Part of a small language model's weights.
Size: 4 heads of 64, 9.18M parameters.
Architecture: biases, tied embeddings.
Training: a variant of Adam for these matrices, 235M tokens.
MLP neurons of a small language model. Each row is named by its layer, matrix (up: input weights) and neuron, and shows model dimensions 96-223. Each number is 500 + 40 x the weight over its row's rms, rounded and kept within 0 to 999. Numbers have three digits each.
After each neuron's rows, "fires after" lists the tokens most often just before its 100 highest values on Wikipedia text that the model never trained on.

L6.up72:480475498512512474501477496534489499591529492487526438479507461485610534508478456497507539490456508508479477515506510593454502495509517514533507491476516481474451530475498483542508535493587474513457497493465546475430476577490489380538552485498475430515498525436397471484443546468502538477446452473436424607513507526429485513437501478455459505488490455537472489607562512490491566495520
fires after: "ot", " |", "al", "y", "es", "|"

L8.up494:494504503494540484409545521464495493463557452457541526554572536531499525429488514495469570548498468498542450554480457530463490531484551459484458520425501573415487504459510457486407476476459525584525427439549506470429527530487498461525518434507536492543482474477509551536511466442496553494522487450479513522452519555526477517522504418482492476464435531528502502556430449490410504487535
fires after: "el", "uch", "ie", "al", "ol", "a"

L6.up875:525472516523506502542523525584559464489533508527493491503441494508561471427450490459533512603451477463494542590394485525429521487493518485479444506458479482446543463523546448558483492496521518482472500470485452514503495487446445520496515498443440622482505550528590523509474482443543513439524481507545405526594528415428501507505387493493512462458457455533477471489486519559546474577519
fires after: "v", " comp", " p", " per", " app", "p"

L6.up322:454479502477497479515473590509452508541513468427457510560424544593543573477560488458543498539563477534506454475467469529500492496476530515519514464505515511543495501548497483554476499494545519509445455456454468513483500583458524497531497501492450491507451476522455484525496458518548467575502491513440437502529551494406453521469438562499509570520525490487474460491464491506457539491591
fires after: " de", " d", " des", " D", "es", " dis"

L6.up719:529487518524505479425520532541575491516551441479550538487423510546468568479504496482503431520619461507479484535526515444556541502466441486492414458479476574526471514491420493627493565515523465554424509438432495509476536517483477552517519488506390497557434454451523505489512518496487450490476531478364487509446497517532492542445462477552430496501555547506542472518427468474523511524490
fires after: " S", " s", "e", "over", "S"

L6.up284:474526465486502470522530507449488504500602478457547439438501479468481525494505487494481510480551501506483461477588541550513476497489418492505544471479463560544504555474403556508520494537505476500442457530449446478458497558547490548500518461531523477502445511496457426519522459543445535544450465453468486568530463599432471510500509484518431500647575528563531439546461513476499548403520
fires after: " B", " f", " b", " F", " W", "id"

L8.up381:477484538515539502522448470498412463508612446473497461475509515450522518372587505448533500502508496481564440502518574577483508549476531513548498412551545520465416512440457545477500478551562512491477551444549431466474477643492442451557490501471430476487478482439515545493478523499474504501470497455473536494478484480518475543482498492478484430490490582531498526490468518545448520449509
fires after: "ic", "c", "g", "og", "l"

L8.up103:455451491501500477559480529434537416513518454510509529520555564517586530481598498503549465532525566551540458464542549522471489521517504510503516502493508575472490530511406460501506514510436505510456487613505465477433557598531495504501475501509516497528480553519532469538478505515494501486462547496413457524541501630492481535512535547466473528519475572581515486574443459484482473515465
fires after: " s", "ess", "ri", "er", "is", "e"

L6.up778:502500487493571484455575458493485569488555509486540496573533546506517481512549501449454441490554510560501440499511499431518617573469512519479480453448477572534471476438478542527519485498519479494375503454433506502455574592479452558464453453506449468574536498491484485477545441449545472453442503450485482526521521534468458526470473467524485525545550512457494499547447492449497449427598
fires after: " S", "S", " s", "et", "ain"

L6.up815:477457518526454471537554556434492495460443488465532494502434566543511483517499520513483555483556506501470476481453500515473504571488611498576546533503482540480458479503519451502446514497559497517477467508531409497413561471528475536531484489424535515459439513430564470543512523490443476448380480488472495528546489584402477519499446490424534445493555576515551512557495479463465524549564
fires after: ".", ",", "8"

L6.up216:505514528501463523468510490552494521478489541462501520463430526563530458513457476493456558481520495442559464526520487549507538519473416531486402503499447549467499480475439532538479476456537504441413484523494451494501563571542519462571504457536462496490502469477498479455519458458514513487441450429534447614509489497528441524476502580551492420471541433576512527531454461519530459525520
fires after: " ", " |", " —", "2", ")", "4"

L8.up99:426520472564562423493461490503464438467503504482593494517496481431549524496542492469534513519464522555485495508522429474518532486480510500620502497497518476504482457497545446539476471554555504580505403511473440509436545476474535535528477454481495430511510614494503517563461559360510480456507524490444419506529464558509491539470491474364479510545590518501489533554482480432455485503481
fires after: "us", "os", "ak", "z", "ac", "ok"

L6.up785:453462469468496480501506442476450551452535519534493507476583480460541520449471457476506462496525489435556439540516515534419514559473543458423492531480514582543516562423459496508500448483492517440508527516486462479500462552519483537448550504495473493475460465517463539554461529475486579450471442532522486547490566495502517536458476563518421554552537467511535513455533429477500575496546
fires after: " b", " B", "u", "ro", " d"

L8.up668:591521458502546441514528489436445432493581471480518518517558538514526542513458510482448506489466497502467455523498475607489540511483500452629496509557557567429545493502483513523463503437477498547578516540626536519502462490477522475527444484510492472503512508432489527476531532493525505515494507426510464503449418532526475573551504504450471474475493507507461482580520534452530531453462
fires after: "ie", "ol", "r", "ro", "a", " sc"

L8.up572:439465489522558489449547505480543496436542487531604455535537513508486528517489491559455479506504556573509463500473470476511474508452548522494544541525588562505465518517493450460459466500558519510425469481479499548459555583524353513491517397476484550561431515478421540459539433447529474486495480491534506498552521585562468498419463539489554450514486483507478439553532537413496424460536
fires after: " s", " S", " a", "H", "ist"

L7.up458:460563483553507504540546514453487524468443513474443490530554511534494511459476507430496499482545577411500486474470444463530524569466460484566484503427492529486532563491574453508431502482527486596497488482445469550445486484499514524489491487517501562476481489560512500545454486531430452540486475488489498569588495486444436503512517444481465511556549503517425513464456515515461524548473
fires after: " was", " f", " ", " (", "-", " were"

L8.up102:510475492565594459498448469464511490536528458456487412507534564536530544477508531532515437450588465448539434419442509532457608496474471465540449494511524465501508545455506512541444508530517460520460474511530443435453560533431564516579537464482450524513471504450495510544516527535529484480481433567506508502500538453430493541472468554513538440512485489510531450527527523573527503455498
fires after: "ter", " sp", "ex", " for", "ec", "f"

L6.up50:490424473469456528494600533480554485508476472418577536523495494530505495515561461481511442469607542533521522502492528492530516493459465543555409443491440538516461540511516512550462557507444454476471501457412479506458522590468517518505472502548449484543489516542499529541435518498523465512453548476397478500498525478478447519519395508513554486538525512505531553505483484468480453482528
fires after: " s", " S", "s", "t"

L7.up99:483513523525533450558419434550486496516509505539537471503544488517499549484500486474475568496524537478619498493399444431496473481480464540465501517515494535501548550456442415487512495604506483544526517471502457503515469518455474496557574444402445525499456489482448515461506486499495535521427476533504514511602571506440397537491385471456486527436480538489429492517510461396510434481473
fires after: "p", "ff", "f", "per", "t", "ter"

L6.up583:519487499474452503452588503583543479498543513445555489488595581501500514542468480506474418467563558503443491503488512513493500518502489479486489550495459531522522497482536537513502501480474413473493504516457448437500455579489485499505520497532415480526403554411546500518471535528496554457525509465485512489521519494509470530482430554518509386496479510529530547545505520548518490489525
fires after: " n", " st", "n", " S", "s", " t"

L7.up998:525484547461489495492482466552509527458523571409481483399511465508513539555472461472447482515533467511511445487577414544542502511484558538499483451506448564502536509494467551525419497454545463437476447427477495493452560549521489491490529517510466477552513494490473487455451493479504506560478545497442449548599557550512527504436468590560515512601587437538514501514553495508389460482532
fires after: " ", ",", ":", " |", " in"

L8.up63:562516495544516491514459484577468406483535501496548481447442474497470556435535499484479496568536505482491493474486462548430502516478547508539532550492497515510574553507423441492513549543496506498424515527497490548501455568434579524521534479438477497475467509484442424461427517422464521548467442545542558515535516501446445503464376426453497413549492507490472485474536425491505426455488
fires after: "f", " comp", " f", "p", " F", "erv"

L6.up360:513490494472475527519515476484502473463517556450543404515461455455578524483421484483483463536437450479523510491511490576489516555480508557499454526488503546521471553402477511550543556453490474446515542504522497521505468539497552470541536458536479487500469521438479513487503493443514537473459396506525470497486507464530529501488491574518482514519503439525508564482510481515498509446577
fires after: " g", " b", " r", " Sc", "r"

L6.up1007:501529486465515464588587495480470556407453575490469496490489449546571516481466471438549503471495527503545479469475554542447549499479476440489517493456440472524446521494460495534470484563561504475487508484486514512438505561488497506510555524472461594409532585472460503583476460434455464504514476449440488504530497514471497573452525463490388538554583483556485499502473466531475579475537
fires after: " B", "ot", " b", "u", "B"

L6.up347:491519415480492459533540457483503480473473529464520472598518490507495536508465475499476502542544494407438490458488573543517505547485477494509549577435501517481478558485455539499516506453487538443459507509520553476489554555499502486420508481508488580459459541485483527526453524499514473509452484477449515507471510506491496535516493500453538454523525484533495557450504493443473538401606
fires after: " l", " h", " b", " L", " H"

L8.up9:574534511488540458427548495592482465515553477562519495507533474519460468406553509516493478520572490526564514649429467489534482507483514490517514498540528529515519468495446473536484498496452469492442496499523477488474496514422466458456503493387482546541496472465567521481509507496476515388507462502559542512544555490494453530486418446531461434489457517557469461507510511445500431482504
fires after: "g", "or", "p", "v", "f"

L6.up534:541577475498480446531462503505481472474569499522395475476455486519489483410446485466495485546501561517619446488551423491449468529504582463507493495522556522478528531508510466463502427480483494485505457454542502551485523501494435396509453520471545554492472519517512503515480533537529535478513498454522485526524456469424492508474464477503397528499428513480454510541500535501450504492520
fires after: " c", "199", " C", " comp", "ol", " "

L6.up396:491477483516510519591521556538595507530576556537555556535488431512558481488480470502463535580515447475550528519547508517513589516470533506544562459440514511477459540474515508550448524421492503435536510538515514531456456528511430442487529503461505533478518525407454508476504466497492472517489487463539411512512501526433430500473474392476423521533523433523497485520487495490437509471564
fires after: " P", " |", " p", "art", "|", " "

L4.up788:532558464534461499490512473541525541529443611466460558484486490482561541523485503494481504475490502390464362557491548535472510557510495484517480445557427530484524526466526483507498560371532468500398464460510547475511540546502460420542480522491414465508513503447513530503499477466542519526489509482497510545522497536511543525461552548475507462549570456586463534535530489514474466547573
fires after: " |", "1", " ", "2"

L6.up897:483443471465511530512513545543482572425506518531517548540417537494472474496498491468478449485559500501491387444473536553583551484488533553533508443485478595521487478567528484610470532416515492489492434490517438457463545524530462522450535483550454513570451491508537464534463464468552494547415576521408444540509446452438500515499411430438502500523605525432512492562429483511506501467513
fires after: " S", " s", "s", " re", "up", "if"

L7.up967:552519440515496462453621448485556487480503465471543557573465527518525447512542481452511483502543466478451468457494488480475534489464486506483490513475501552529472562432477405515478471442522519555521525418521508485429541480505453490502413521518446518542442436452542548558518489504534401496465480500467514514474483469474525562478434454510489446527577492518524519437486466444511494494520
fires after: " s", " S", " L", " V", "L"

L8.up332:503502512442461553530508447536402490487557532505465502526459519531504514442520477503556567508473492474469469522413530498472448509508503513520468473557501580532469464516394521511516505472543489463441566474460433416424496543512491442544496576485451484499467544488516557520443514518571399495545507435476509478537436476539433528500449566463528488519518474514489532481488508465537452506615
fires after: "g", "r", "c", "ec", "en"

L6.up200:558473457436532434558509467523493529511554529531510451519449494483521512497457466504481559578514517465513512603475459577522482522488491541494475495434526587501497513420478508480533454522473542525524488549461437526479455464438547473494514485438528462534495487452488510532435480469465536422497474492523444495524526462571477543480414429419505512560476476532519494553457502409517490519597
fires after: " p", " P", "p"

L8.up655:461484404521527441605571478447488568500509413500500540533512539461498483459467527487455506509500473552547480530488515533531533534459514424533552536533469487507500536499539533580458451457550482477488436458447472509489512554508452488492488481461489455461402505479450478510496462449522422456367486484556475491485497475473500501478445554406492483497570447575542469461518454451430468466550
fires after: " s", "us", "s", ",", "a", " h"

L7.up22:511527476519507463534419509499559425493494504474450456513463602582453501419505456476575538515550550463470509513433492601450481474493492459578539462529543576532529521527447507565523484484486504589563480542496470463497501528526482474559484467530393576544486441525481547540455501541426494540532485438490495526487517518501482530481486432423449454482486513481490456430489518582533493445491
fires after: " f", "f", "ec", "ru", "ol", "u"

L7.up881:535567513512567509420557487520497554474487528498471485485590522523566508451547496444491495514550567452436441494432464475432498540467520476507518505437422519522552519473535502516438462518595480527529549478483522546512501505459507393544474491495466569442499506454503482536517457514407513559487489471546501553535455570550533500509534526484498439543486550509452539503458524521495466510536
fires after: " in", " of", " the", " ", " (", " were"

L7.up759:502549501434463503456554447459559521540516465548502535519495450561535516483553495449527471556553483523520483577461548514492578518452506579493445419528546533493370459465534501484491526457503506482410539548483505493398549543474412487530516509433458532556487458490534458545551467447504480455490466448425512507511519492509458529439456519506472506486498552521501535459534446403439410500557
fires after: " s", "om", "im", " S", "em", " Com"

L6.up768:522450512474508478487509446465497500547470495528446551574472517584518522513496489496534488536603486447463459504467490539418569477483525533538444493522535524436559546521524489545478448490547470505478482488466466546508495484488483511481525483431498567512531502496469469480513535544520533559515478455513402539529498533517464522443453518524477509506508523453428497499476473507491543535515
fires after: " d", "ist", " de", "em", "es"

L6.up657:493498476477482486503485499505506425548576561456433428455578449504511496440436463528511535610514497496568482533564484523565465443518555437492488474446620487497436439474524463504476526472580484523487487485494532517441523484472488406486521525470536530417472506465478460483520536510527534545531498560483461581488479505479483546439509435490444500502494518493450475486536510475487505515515
fires after: "|", "lect", " e", " ", "al", " |"

L6.up577:471503499479507499525415471408450495457469566524492456474505469471499520524484474502468561455516551490500495410543547552474554501520534489579530514509495448541525541551497557495545512555541530437472538497541534532488534557525443541469516478528510488429483526476505509518487461454483542523476551465456520510493436527377519519496398492429500523585565506535450507595460456535522529383540
fires after: " B", " F", "o", " b", "F", " f"

L7.up828:375479540502395497507561520514524546539507492471502518512559530608549491455507477486552458580438473460531448553571498541486514583483541495454476494516456552517509516449444532561523547501468467448430459582436468481464558520474459533517482527482534533490481504508524508485454540484501471466570526491465436488527483530550413530456515516460497486523462484525525526427503459474487501502525
fires after: "ri", "e", "re", "s", " re", " d"

L7.up780:501441513469531471530500432588518456465549446549420485464446549525493520489574488466503496509524500445491456536502475583453557512476521553578473489524515505444520524473485482435480534517580466512485514556459456581455465521473495482548550518453426539507514501474432555451482546419490520521463454510470506521510520419452496519481413471502500505505479549464470461440537510563461475473482
fires after: "v", " f", "f", "ff", "l", "g"

L7.up532:408449500537505472589531497438560439488428527439484433482550531529573479492437499488473487496516525550446483438487476443490607572503515503530524473511485500492536496505514534543468522606514507494558496474528470518455544511415451505536554455499575561448548492492490499538517589529446517543409532504490435605552531606476425519496527465470462494533550504492508438525497488536481509493548
fires after: "==", " (", ".", " was", "===", " \""

L6.up459:580448484510472463522485521557518492510546566504488525501471575537491503503504487502534542490498505499467479535467415488508538534488458507514525512441477457455546458447496443574428572546517549485504466557430379524507497482510446395527491484496474524511478468511525529500509482398490544499501476543508457496534469631471514511450430448540465472499455443595546445503483507458474440447600
fires after: " in", "uring", " p", " con", " ex", "p"

L4.up447:498503453498435513569516537486475549445455536490473474569457509535471474459536470481495441496521536539466494467497568551462497477500550591492521472479450499534506562499447461506471492529532479489469500520515434470481553538556483536511444485464509524483465527549515499486487385489512458483415474484514495497522488509477494538532415434473471559570610565519548473597488527507435568485564
fires after: ".", " L", " W", " M", " H", " B"

L7.up378:535474478493508495531488520550508494523508485531428473558530444468497468426507467451548557551483549414570507450519415566434462470476482483463490480503536494464474446511524437428545503444486503451529537511540449545487518516458554448480524451448496528495508461488472512474461506580511550534510476477433413505490467460485494546443505484535493437510458501582485517561500524537479558486535
fires after: "c", " rec", " c", " le", "ol", "oll"

L6.up1008:451491469490454513486498531473572510494506510442565473503564449557533497496585464489536479525479570565403524557491550477526512490469533516546497509480523529533500446518530519572506498546463440476497507509475434492450568569465456516484469483487480487545557517499499498547573448536472470507462561477401490507530504533494484529454437523558502438554554602534501476496484525371469527547501
fires after: " S", " s", "S"

L8.up152:513488470518565454578511470509437513476477551530586418445528464469497482501507505437468524468533552482510467503474462543496547532523541524417518561504511508374492526540463477475477485545515489478457518530570463501471525576534448486486602488507480521463502612436480546498462536466516573435548407506512504511480486489456506515490431427533513491566547488495496489557531506537514515480599
fires after: "r", "ol", " Ch", " B", "o"

L8.up222:461475439507516493560600516500443521479474548507498518503536601511487500440534485489499496520462462545593441519502413480472515461480546522508539504502538487445461518490433522469509409470499520464543557493492474474515498497524551427549524483504512509464407505440533476469435492480532549436521549433480486573597470514380510512521433516449474455502507451511478511568443511494469541441518
fires after: " and", "c", " ex", " con", "is"

L6.up334:460527523497484478512464550502491434521563482505574487471502443453485517453499458443522523555519495516555475530460463557505531530469487462499494451536516495450574434493457500579484514524473467476478510464574548490508493607482443478583505466453496501508459549447590480519474487524485534413532458496604407499501504504507500515503442496429503394425464507553444469549493490517490568455545
fires after: "p", "res", "id", "v", " P", "op"

L7.up965:475542472493459436502479569500526489524464537490457478515473526478505573423553485351499443535526520461496493513446491530469485544486535489429490523467479519554527427470456474518509543486450438524513510506488520555517538490415508506519514489468510547562535526507465512498572460479489542514469487494552437480576495500429480505472549488568422470410451497554480503469427503517495532549474
fires after: " ", "p", " e", " comp", "v", " v"

L8.up163:578528389533497489463475427506519540486503475455463489473481471483551524505470469535479512550506575446506469536553502549519657498499466552454514493518481548526486491439446486623533506459463472506551477493513465452493541530489526465535545517422419525502440510440515492492485485529484422495513488497503511470490512495477494552539482449511434543603530467556495522471503473469495494521464
fires after: " e", " v", "v", " B"

L8.up831:469448542591504460504503519561491496518506470474488520584464561583450497519560478487552506505529500532484475544455422520467464553502558510512463519548445543464485497509464518489479474543501447526502442475503426498527475546475570503421527522466455503482504518461502458513527554484507567444476527459403479485570550511406473496493483502431463545468503588487472535499447553506463485558532
fires after: " ex", " D", "x", "om", " R", " des"

L7.up750:460467482522442449539458525494475444488475506526523467486459479542435501478467499541491562528497472513449464520531437495491555512507489559605536469506502551469517517492500453536515498542462490475467460534516403533497554559513514535501484440520474477471474550534464503526508520498460460514573467449520477537582467504474482508442450443524478432490496509505501424467472552483453543408523
fires after: "f", " f", "b", " s", "it", "201"

L4.up814:474505416464582485538534485488542443444508478501472508582492573534553511467482450444480481492541570474493462523467478470511584582506477504539497503513471529489515549519455600511422551492526509542410459517574534486490537465484431465475543511451534541528520563546507495524544436449522479499492483511500496555518481547479494497434506400490491503569582531518468489529499519472497522503560
fires after: "-", " |", " ", ".", "|", "=="

L6.up958:527497442514491439469591432476549419450528429461551445500567458457510548574457489492433461454556532476499502497492462492558441515478524525483489511548549546535454523417504506506499440465475493510462509464510481546460488519560496486520473463467455473600413461462507492471608529442487436489502560495566461538516474494507466534428502466575534566544503523522470507524480536441495499394472
fires after: " m", " M", " A", " a", " S", " the"

L6.up76:518515428487564447496458473494501454469550486477437523583542423461486478533494499476439517507557470541487549556501476559487549506506539498468536525506575543477528532467528551485446411506472497469484464478517497562451522458446421550453520541521451504602432507510556540516529482522465433513484513474508485539511493464484519508475468451564498456491502494424498486484498506453448493487507
fires after: " ", " F", " A", " v", " M"

L6.up185:439525501496481461499574494513491503609562542545474479498533502476610473475487463480475576546551459499483478557400509496529589503494504521494477474403452516529488489488494453572417498497540455505530459427507527460506483530447521441522518490482490497453514582428528550586568499528458483538457481465506406577598515457492462537466512495512458537463482524554448463566488507540484552450567
fires after: "==", " |", "|", " the", "\n\n", ":"

L8.up302:479482502593516487521519412538493531512559441473501447510462549468484533478535456483500457512606425518520489499528474558463556517535598498541490439550496501564490467554503559552458496525559516563481449525489407526487558561448480508479501495485494547514538545469475504496477570523485447564529535517470488551565466479439481522458489479464452508522517479480506433496520468511517516532528
fires after: "s", "os", "ubl", "n", " des", "es"

L6.up239:514532518535488506511477578519503524509528512483540451620447510484489512450528487375466511531456543513581493458434447544436511574467551540425529472484480454485459477492434498513511481586497488531485521532547480494526485508460502464552492464457534511494520560527467532562490491521507415449501445475496410512453504479516512514536463485524495495453461483467467439559482472483478529508538
fires after: "ul", " comp", "p", "or", "ap", "os"

L6.up607:511511440520468490563531426436487508448521523474471475525467519460592550529457473489463479521541497434499449513477541536468577557488471582477485530448386523552503610459469530522503488513514518485536488448514511441488509509530452513495502468472453441508415578459544470462491535447413430504431475511539490516533478507444504512476485514513506541534597417548529521453522502527476542497503
fires after: " b", " B", " h"

L4.up94:458519501465494470464544544477589477514565513459530405486470552504475484520436474443473510529465530542524507485531528498535525544491520475517562517508457506458462478466439451505492502519528446453487503492502457468473513475450520518598500481434550491477479505533437487557552519471443526539452428511471487605555488533390473475483500498499486419467535558600534505564504504467471442478477
fires after: " ", " (", ".", "1", " U"

L7.up783:439498546452400456563489525483492553489429443479447426484523488487579497493487448513446515514540506492527491477522478501554522527456542503466468510495536520452404484488520538525538545486545515495500522518511539526519571595535482520480607470483459481453537533454485489445524539431530499470460514502479437533541506528462427537409521469443475565544512470502487575544519488502472484539557
fires after: " T", " |", "ot", " V"

L6.up600:545540524456565460614461466509449553490409532538530450527454440458467568444405486469489512536431509428429514525450527546464521525490525496508496431473498471523535508423452484513460510549553522523549522429445543463507490492491494429508583452456494515500559497524503515495513446473426518514485460508566441493559495450482516489505522467466480516457510493591440499487512492517472490498563
fires after: " part", " p", "2", " m", "un", " f"

L6.up793:446477502506499493460501494518557488515510464492457534550555505561492504503528468498544484447503493543540494488510499475494529498476555489534569483490567500484504514469527420455483449472510493542421519506563530578490520484455465449445507504413410485535443459470503569508568543533492501519524540536538463502546571471538496552370411533554471489557516530479487494432465464514464483477488
fires after: " N", " F", " A", "e", "nd", "um"

L8.up413:528564476454561477474509554494455489512441495510448532585529576564536492550508461487486484520456550503466489437502500484494576488493446503494451509436525502478472463536480526431500517447536513510541535527451489520519485457486526446550571514481489488516473521548522543498450551533488517485520512463394446513541442509479504517440432495413485425480510468485492536525434521478508507482475
fires after: "in", "on", "an", "ic", "ed", " im"

L6.up172:520554492540560430466493473482491510515528456474536453540439478565582581477494483440514547569514483513562510617523485522474497513442472489487487492490499487524446479429468557479511466545427530515475518542440539546522506498419530461577512526411540601490443508465465582509454499460520479435501470485493468501515505441498428518487432503503496528509479506488518495498483506508475514467539
fires after: " comp", "m", " comm", "p", "om"

L8.up266:532469433562460508500569513557454569444500475483430552468504566418474518525476487512476500498527516516486450447551520480500516562480495549502490501501551465476527493453496506456507470462486514496492449579453480523545463561506434454545486536443460474472449523536507531515483503456546445458505534499526518534538451497451471515472370506495469464483512478509506494486492516522512428427598
fires after: "c", " ex", "r", " con", "ver"

L8.up267:433388510462494511477524454587427521445549489508477507484447487453492517496512471509555485614518484548467490497521521587491554458546484504538527473537554654458477550519486491553490487469529453515502503487521441594417503581538460475615520524587451551549526499506472546470499474510536487513530463497467482484454418481529490550492519550487494483508533531516418540443479445443502445504489
fires after: "i", "oc", "c", "en", " pro"

L7.up1008:491484494540525449526484496544436410420509454494572436525468459501490531493508455501514445514460498561532491458395430559455478527501513520543582519488475512497449534539482512531485541514579497546464468509550500459494482476468549450489561491517416489536456631495504514562517477409537489479485523496483443512528462483464459530493479535528540526464574545473464458538532486505507508550553
fires after: "os", "ov", "us", "ik", "am", "ap"

L8.up977:481529392526473479552575487525533586498495482535516443466494521497549493499541506427393468497484588489555499480517562490424508535483472504484581509488532602499543552445462467504545459465477496520549537495456506547431474511495483520539518479501436481501446511469496572508516537437505496406457453515532435529522501471432485503500461527509435518588519473513500504445553534469523474446521
fires after: " b", " B", " m", " ", "."

L7.up883:514521446470513527517468455521530543530527560514511398494444414453598567535514499463532535483497503408566484558483515571505458516494519554531516392553411508492480472447484512448549467466549473564507515511502568507460455526417533466524544506427487473500540485524487575490467500481444590534481478486487486524517535443460431532501503440512430536552492475567485500482475519545487523477528
fires after: " pl", " P", " p", " k", " part", " U"

L4.up38:519543546459483531492479539500517547537474594500433587468463584510502482508469498481470530491523470432484470437566522519539515554491486431505465505537525543473496492448454475468451534434590473499444506472471498490507531600449476475534554483431457450458523468420530479478576517505511537549512480460521382541565546545539551504490484533505455445465513437587492517503488485552418475499540
fires after: " ", " |", "1", "8"

L7.up887:442483483500532484567535489454509502516449594492542459530522564461499592495421484552501486490542489487503434466502478531477540508449473494459490470474431532490537582462533559466453522552537462500539480528433485479512487519489506448479540443520502496445435487411472584454427493478443440514468514529488539535569464516500536513548457528499483535476458458569484498567547525478438548582536
fires after: " in", " the", " this", "a", " b"

L7.up846:509467483517501513521580520514534477495473577474476535513565510572476486523472478437539526531530488484468457442458498487530499490458476464572441464458440525446541477530502524541439418498483492506514501547487496549455514528504471440496484465495547597397454453533479477524446465592474504513439531420445525522501526540501527521471478402463528493579515610513524483533501508535513525465519
fires after: " was", " o", " be", " were", ",", "eb"

L4.up915:510460415545495471554525531476563461493479471482479530467453485480579507532442471493551516495490490428505524443517524451456514468500521483496557477472541553452425546491523457501482464418497454472524444446467451489454514488524493506497484537448468502507444474564523583585506511605526564563514470525507442495597500501560568546460464538473520442548512474500508529473457490548495501552526
fires after: "d", " s", "ed", " L", "L"

L8.up69:466511464530445483550516514473498477471489485506459498529442580511529501502582477505489532464543492530509468459433555561439529506507544475594486520562468510467469513464505484461443487521532508514415440507501398530481524530462459541565485523412493483430551525513452491522520553501506425550435498467500533556516485532463417539513495544475487552477553527476502471588547443451473493461546
fires after: ".", "6", "4"

L7.up174:462485469452434495491532507522542592529549504476540444571526451517593531440469466468480522431519507502472544490504512455535494521504500511501463443479541515492470516407532535541469490478520501539508490479424513467471506508488444460464531536480522524466524464493408482512410526415431503526507499433573472561492445552378464549491487497561481520546448507484449450498518509436464515457525
fires after: "|", " |", " this"

L6.up1:525566510503564503474484484490467546509526547505464506523537405506505519460499495419520446524518524476540495520536533556473536630485483471483474531506552461504572499507500456514527485431447498454477523531525528529483496556533398488495491526482497539497533478505545502597487495559552531455499386493565462537463522498442520512430510489559443481528494556543501466473511438522491523516515
fires after: " c", " C", "o", " B", "at", "c"

L8.up159:444499510521539451572559482460441513556451466506550490544572527449504532530478512517475510488509499589476489545440516448478537521481513530569429467490448522409463522501520544497444469504492513564550500508495513496529541490465493557505470360487488544512487534525450528502527549454453499471426504471499507529474414496462456520529516514446504525449551514479492497569554534390522532463484
fires after: "a", " a", "ie", "ro", "ut"